{
  "num_hidden_layers": 14,
  "hidden_size": 192,
  "num_attention_heads": 6,
  "num_key_value_heads": 6,
  "head_dim": 32,
  "intermediate_size": 960,
  "vocab_size": 1024,
  "hidden_act": "tanh_gelu",
  "norm": "layernorm",
  "norm_place": "pre",
  "norm_eps": 1e-05,
  "positions": "learned",
  "qk_norm": false,
  "attn_scale": 0.177,
  "bias": "none",
  "tie_word_embeddings": true,
  "parallel_block": true,
  "init": "normal",
  "init_std_qkv": 0.0361,
  "init_std_o": 0.00681,
  "init_std_up": 0.0361,
  "init_std_down": 0.00681,
  "optimizer": "muon_variant",
  "learning_rate": 0.00182,
  "beta1": 0.9,
  "weight_decay": 0.084,
  "lr_head": 0.00712,
  "max_grad_norm": 1.0,
  "warmup_steps": 200,
  "schedule": "wsd",
  "decay_fraction": 0.851,
  "decay_shape": "linear",
  "final_lr_fraction": 0.05,
  "batch_tokens": 32768,
  "max_seq_len": 512,
  "doc_mask": false,
  "train_tokens": 159800000,
  "max_steps": 4877,
  "dataset": "wikipedia_en"
}
MLP neurons of a small language model. Each row is named by its layer, matrix (down: output weights) and neuron, and shows model dimensions 0-191. Each number is 128 + 32 x the weight over its row's rms, rounded and kept within 0 to 255. Numbers have three digits each.
After each neuron's rows, "fires before" lists the tokens most often just after its 100 highest values on Wikipedia text that the model never trained on.

L10.down799:137129168108107145156109053127117096120163167074138174107158133141178109155111080135128072144172116099134141096172162083112174137180137081126141176122153094134101139129139209075096089158119120133173124135138112134154143128193122082120207062067168149148160107129139096084170134108135090142118133148073114076154120126142103121102169126092091147065096182132122125136159167142117057056125157113117122131152112122124122123164102050178079156079116117123175132160129183133139148131141112132098155095156115094169152168078056167139100096120171136131099145158088139175205148119162162116
fires before: "-", "|"

L3.down270:169060159163153156158159165115080149143139053108132157134133107175132126144091116115130089073107152150087140115112124050116163078152136148091092092098142141143122134130151129105148123122171131101111146120150061085104133185099095133098150147092152105121143062125131209091147122071164083129161187139199142102139135107140116150191045139172121127104139136149118127073165130102130132127172131140166156128187131118107126137102050135153122126086095134094055152168124131118116112139100161146128138085133158139135189123155091191199130143134093122162151208170070177122119068095140122161
fires before: "-", " ", "l", "ro", "ass", "oin"

L6.down720:128140086160141103107092173097168114179149151139132099204149155166108143117175133131137165079138113138093105137161132020058083076133160141152136155108103076133171124148127135147130132199132094105134142163147057107144148186151116131066136078112155094135165091109123171124169111092130128110096080140141159120140110117156154165136088125107165136103114135139147109131117101154101175081133125082132116062123157109087096120105134127197165118146094063154146159159089146052152114104128180097143201099114135085066173139099187167094140162108097165130195164155105151129169094125091153146
fires before: "-"

L3.down542:153119173122132111119112189136060120118110167126114167102166174126107104041187162154147144106141136126127114129080163106096135113111151100123089184108146146164098171107142099084067081161070097107147137092104080125149054103187145122151125121111113100116149107128077223121146160142161146171137141129093146136106104116149128193152087121176153164047111133121159152146166175137182137142130077149145059153149087080080146121129138107159176121152099124122098095103151080126127105084128180141076124092202141090120110083145176175183130149093120161136184143152088143114108104095117110144
fires before: "-"

L3.down356:088121151098105123135138106116171152105158179126109120082138139126156140135165079173163114127109225144129085056108100060155059180128207109136062167074104103156156114122069157118113164157109124134115143182140129106128070169084137113110185150150139176141177120047127124096147159169165116153185124108109122102088128118150089124123100140152101087107097150110035155093126078146105111149169125114136143159090149135147163179120109128076145106115150126151065130150169136126180163135189119108118110156109139113117132077148125120101127159178117135125103093115215155143156179111088099128
fires before: "y", "es", "v", "id", "ed", " be"

L10.down917:182118141127121144121116100169102098078169074152160137195102173193107096105148147088089070119118118135097130134158156136157158152100103128134091137167162083109123167158110098119133139121151102100212127083100085089100121127155124090120116102088125104159145182112112092152121075104148190179088157130069133133119135081156153113073140126122196105186134126173183138107180115118071130136140112121104157104156121139111061165156117158159106097075203058180126166141111145110075104094078169111114187114124182113143141136080104180123120174130130102071099106143167182122175106132117163124
fires before: " ", " —", "es"

L10.down859:137120080174158158118150143123105079114135187158053083128163124135170152141056077120109111179139129111064142109064142126145213097110130153094127145086183102099170147154163145156100156098170073166136123102148068105143126164125099131131127125118091124113131207115126133069144086158098155123124101119127148155125119129108169107127118165063086178188123131074149166148130131105149079086132116100121132083133131114129120122174144174133161105099107132080146185107155113112100141119147125155097150121122122124137129181145088057170153099166111164162176190239107088147116118062100137155
fires before: " the", " he", " ", " B", " P", " it"

L7.down805:137127161085104084122101118089082167133084173143128123124137145129132123099151144161144139094121149110164172150144142062071126143091153141103115081128081130130171083183103115188097138167124134104126140154107085136115150091148099131097122089129194096166152057143114110125129144153176058177151122085155107155137098127100078092108135176107121163091172113118097041101083123158209114061117123077142071164191157152094089148118082160139127110116166151191121141177138152135089171107142147139140134135155163115174106113184120117051109132058171130169093123127142163132152129145145203165
fires before: "-", "it", "ic", " ", "ut"

L11.down930:161109153115189138155117127080110114134156158130104176161135144191123099105105101180157118039130130096097132133109187089146225152095104127093155168207070147119095108102133132099087093129119108159171082122104172135119124157157122104088075127109143102112166101089103167095113136091128143120129163101188146163145043132090107127114159112159110108129160108202120130147137164138166144081158118084000101080106161124140103123116129149127120167124147095145132131181116170126127153137149094151097113147096109098160124130084132141147109164095139137102096112165136143154167091145211160124
fires before: "-", "|"

L11.down763:106118079093150163117085131131096153184144140181133129078171072129112181152181106141122091194111145163138138057094144163147114129120172121098101126116156159045151158135203107102134154121149088093190060148137076158116201113094156061137162124168114130153135130139119153049173078142115193150152121115100208132128131111177123142150081167131125086117114154120154132099102129131110121120115139141162105143132111068121088166085130145092123180137047117156149206072139129093101159116134140155088199129125113147128150106117127123103115146103109139141153109102098060079123142129104168111
fires before: " |", ".", "0", " m", ","

L11.down571:084089163148162134151139088119107100117209136173145115139186089143125139136134102134109118133151086144139156188131100121167056214109119146155128143160093175091134120147140138150169109063133162112183037076161138101165131099146143117104150095096112196174125144053121175123145094150098179115141119129105138171112152179137107103143129120175099101137142171097142059129098129175129094146066064104125141095142198109154112144100122104063139183157114187097130159157118157109155122080118091109087147119155096046113190117143080100095092127129112131178127137131165135111104120113155125102
fires before: " |", ".", " |\n", "″", "9"

L11.down317:122164164075049175158151149161144170141134126135071157171146067103100146102140137082128086186102153211156121154115092099126156122145142128171143120152085165187117188108132178101167162100107180086082078107118130123147106159109189123111106116152181113147185114158134071123151174101144081118178176135095148139170091136088132134152145126145135150142137177123114129080119190100164125122129156173101115157139082136105086130139103102062075109116144121132103100122160178091142150142115127105118081126138063111143074129151173106121178146111185138136119076114060079111068126086090146082
fires before: " as", "ican", "|\n", "ular", "ic"

L3.down818:182149177058133095145062152128126147109206180096170165133118170103164111151044157140101112097110130169103190079128129124146143121110044122118143167153043096149101125161118091176119147147097156125185136149092092156118098185170105187115174116106178144103143201110194150109135108115142153166163082138097084124102153126089139110111144128112133125101138116098179184144133204076118109132084124125156056121094138128123119143093102046134136133113107106086099119133172164122182105156098103159154133106109131125167127086095107138138140097155158095133138176120087156135118123121078118132
fires before: "-", "|", "In"

L10.down646:126092118154136108112155181110039130148120160142150127132155115102103157087170144141166044089108136142130141115195111106156103121147144136123147126118082105138160161138082116142150070090127138099143175198138172089100112204125113209130139130109151111059129107157125105070119111139123079115108116112107108189145141131129082112093140110091124116118152109178192148111120079095134091152103150108157107118109114124126105072132103164121208107135123162098117112097152215179095107054177110159112145197141166109088152159135180090184122149080103130130088153124139079172087091144196130128
fires before: " ", "20", "or"

L11.down514:183146213121111117086162132085102106189111186180123115167112152121134084111122146179109128184153145116152139188101134135143141079124140141142113091153116066150105119123193227128138045161126176156103152128153072106126133141141170074109100074172131186109171171128128188111133086102123138154068153107144085098157167091116127076159115110104119112109127059171122154138154087170122101168158095081144126071166149143125116135148131142106134163123143118074152127110114138087090140144138146103108070162099106080176115122130194095124180116096152079100154099158101088130084145121115150097
fires before: ",", "-", " to", ".", "\n"

L10.down14:149125121093169107103142162083202151043087128125094137148147068107152141113160097109149123175054170144126124126067141121149122158152127136139200116120135142125133125140171103080163192121151056125146099157113111115106148132127082113167128146093085211167120136140098114137121083130086150154147108085109132181118120094143149139136203127183157162071171149149088143045108136165094116104154064164146104176108156131098146141134113117100139106049128134138112185149143105110077186129122113141110116097084131124181142145170116146162137149177113096060133116078160148114080112158192134089
fires before: ".", ",", " in", " |", ".\n\n"

L4.down786:089132112133105083126104139175093114104105118160115124140131131118129113073123132128139170135204122152128128134103107091150162106067084128143130127102152129134151114163091106087113143152143089084109146120096096064109156111183129145141182100173126125116091130135045126212145154141119138130143115109122143118079091179151167108104138137099120211151118118100128072104135152183128131152081143120140065124143094123088121185246155079120164184180132143125015113106168159080079112139143126160167121128161135121101097154143144139161103111121098182089132151118095103130204101148187187119
fires before: "-", "|", "fer", "port"

L11.down902:083070163113121133077124144148066133000153146144152169161132132178120149084082134086176155184115110147090105135132120084172086131117148104119158132170159125170127153150117177139130217145140098105127205085139153119135146093100162124124125104119084140097174116102129115173076068130161131105143116131094130174099113160099096146130136107153100113146128125136141128166122074136144079093140148113167139104141098154148117127117135070142166136168141093087127142129144110155118109058086094165173145139147129132165154134156134071153115192111084144086165125139141172129175134163127128099
fires before: " ", " A", " M", " S", " B", " L"

L3.down945:124125159049115101073138137118184131123133174123135140136074185107099152148100124097153088135137159195150141126152110077136146098155066126106130128162104194093172131141136093112102081115065078136177117100079120117134131141164113134150188075155163192160100123087094110140108139106137108117103182156061194096170148144140096137126131134183117141136112175145137136122135141086147138105160125113150164057105157152139165118142111143094131123095128104052136184124147172065159104124066123155090156170120095147157173179068179111135101158085205113098084159115130165116117080092100090151
fires before: " ", " \""

L4.down870:166169178134175125132100149128122114159159136111104173078105152154084118115132214139164129118134117171123115110114095144100076113057187116066097132151046080135190148120117118135151100128080116112153115181113064127097133174124108145107165103119114113126170137106084133162093118124082141099083126112150091108124130156101164084147132143142125180130085104196202098159162129079128112083112104110129057145213108139164147114092147135143169164133090081107176139158055152153125174153174121146121097108143132101084120107190134146156146075150108169173143109135134161109152108114105101215
fires before: "ong", "bum", "um", "-", "th"

L7.down420:143134158131134104097173144169135136156094137141113101126172151144140109140201156101090098060127092119117155166137155095117150133141141065146156091128072146107034143138107100158105138120175107088161101117090098070142151077145194134097114162165100157145130117185124128123159136120085192108088116115093134116124206152140123115082137122103135060189112126172188148128126138125118086122095138160146137109155085080088118119135155178106086140129099145114158188156140125109133122123179123105172085154105070073118088144176180119102134194144119074150193179211122105136127090180148082107
fires before: ",", ".", ".\n\n", "ual", "ing", "v"

L11.down330:091149106165122161091134118167181138103127124112123121105073129104101076114189140132170085215122085140140121117151115167136105146107117124129152148120099087093102175129204133147135149136118104096092131156139079108107105106172170111159143150136178159102195094084106118124147137175148136140133054117056082133120169050126084113143113112146119108101117127148116167138156084114212125054165148126172120125150091113125099122112085113139153102123088111114189132092146183124081136120153137123187069112105063140125113145181149155148168136075163155175127172213180094138154123083084151098
fires before: ",", ".", " in", " of", ".\n\n", " and"

L3.down658:159062129130094157153112095105117148113090143119140135087150119112106140101140120086201116138099162157130136144116084070165144147081111090097136147114098123062091144100136107123089080121106127133122162150134115146141103067209124134134104108108113116100110121166073186069103164174104118132164101170102148094105110125100135199143142195200143155088106123113148111150158110050159180151120183138192119105192124116114138154207124122111143029127166104151191142102115119117107102161115092135148162120191175122066149155131142166132131168100142134149143167119084151122173129132131059075
fires before: "-", " A"

L9.down168:172099206069153153154136122103100151139129162121123150195175100186166127146093062168126105125136135122137143170185170124137097141059110106153132066199195171080115079070140161112154124136143177111148118057143110146144146160121124090118101128132110121108139126127170079121109050136078107170178157127047155074148106109117145104069130080106076147077139146131123130094095092132148206120134117145120072130111163115099155181116119133156058172143156144097146137105120104127201149148125192132145108100145107123107135131115117145117102108172143097128173098142118153139177113096144087099
fires before: "|", "-", "0", "1", " A", " "

L4.down10:136161138101086146143100161075081101181087144159110137140052085131080112097078111115183101127190152124138179069131104142109098167108147130132171118113135147153165121139147104089136100131106148180101114111149128113060165128157094111102124142154119139154190113101089103142152125098176202126147103129161149196138134087104101186153123130168133169147153163127147106160119142067110147172129124117162114167159069095109172161154117078097111121217169154192126136137142146122096133117125087125085097127087118168099087159158071093066082120179125118121147158038176070107145136135089129100
fires before: " |", " |\n", "0", "duc"

L6.down623:121175153147075145163120190111139121123188127197091128107088117115131155158158145168129125095127165169111070141129174113140107145048167113086094127116150113111141115133111130133112111168073145102169104094128130108132119142053097149180189090135132106151102093123167115144116120147106112160156110110145110101116122100071099043089150147106167103106127137165181111131118120119100157171136115155101082126076100122094153165147193088202122139101118156158124139120111089152178128124199095140100175152116114046107127089137145095097092144176109132085189149162122038169171117119160212134
fires before: "bum", "l", "th", "ong", "-"

L4.down404:067118147139145183146118126141148175160193151119110088112083199077124112133167049109083144133066138115170112113121118075115109102081176119096075061054133133147149128090091116133116125160124112073184147124085099158162112147093159059069134187145157199102123129109152103086131143161181125153140145159149111134173124150116170138129139126148131155137126153147126111136167062180096115153130083076098110155095102156177170156167091133159141137132164162139107104170133120141166052112172097117130153145143197099128126119092129152120137113136074124114152155076125118109188118054080138136
fires before: "ed", "ation", "am", "v", "er", "on"

L3.down434:184160194134120101120134168151108192101121105175130187163131214090061163121091139121100114124156151064123114164076177074097174130170181128145063156151162123160118129119130164127057120104082149106120109114110089058090088115097094108136139154112161105192172093092104176108165081138187140131105150119150111113140152099124125129134128051113132135083111158129108143067139131186138101187155098179163136126116146124097122146076131120153180111174111102133077137156091135124167100125144188104150143070125109131126142084144176165163114088130128152150174154099080128111110099124071135109
fires before: "-", "|", " "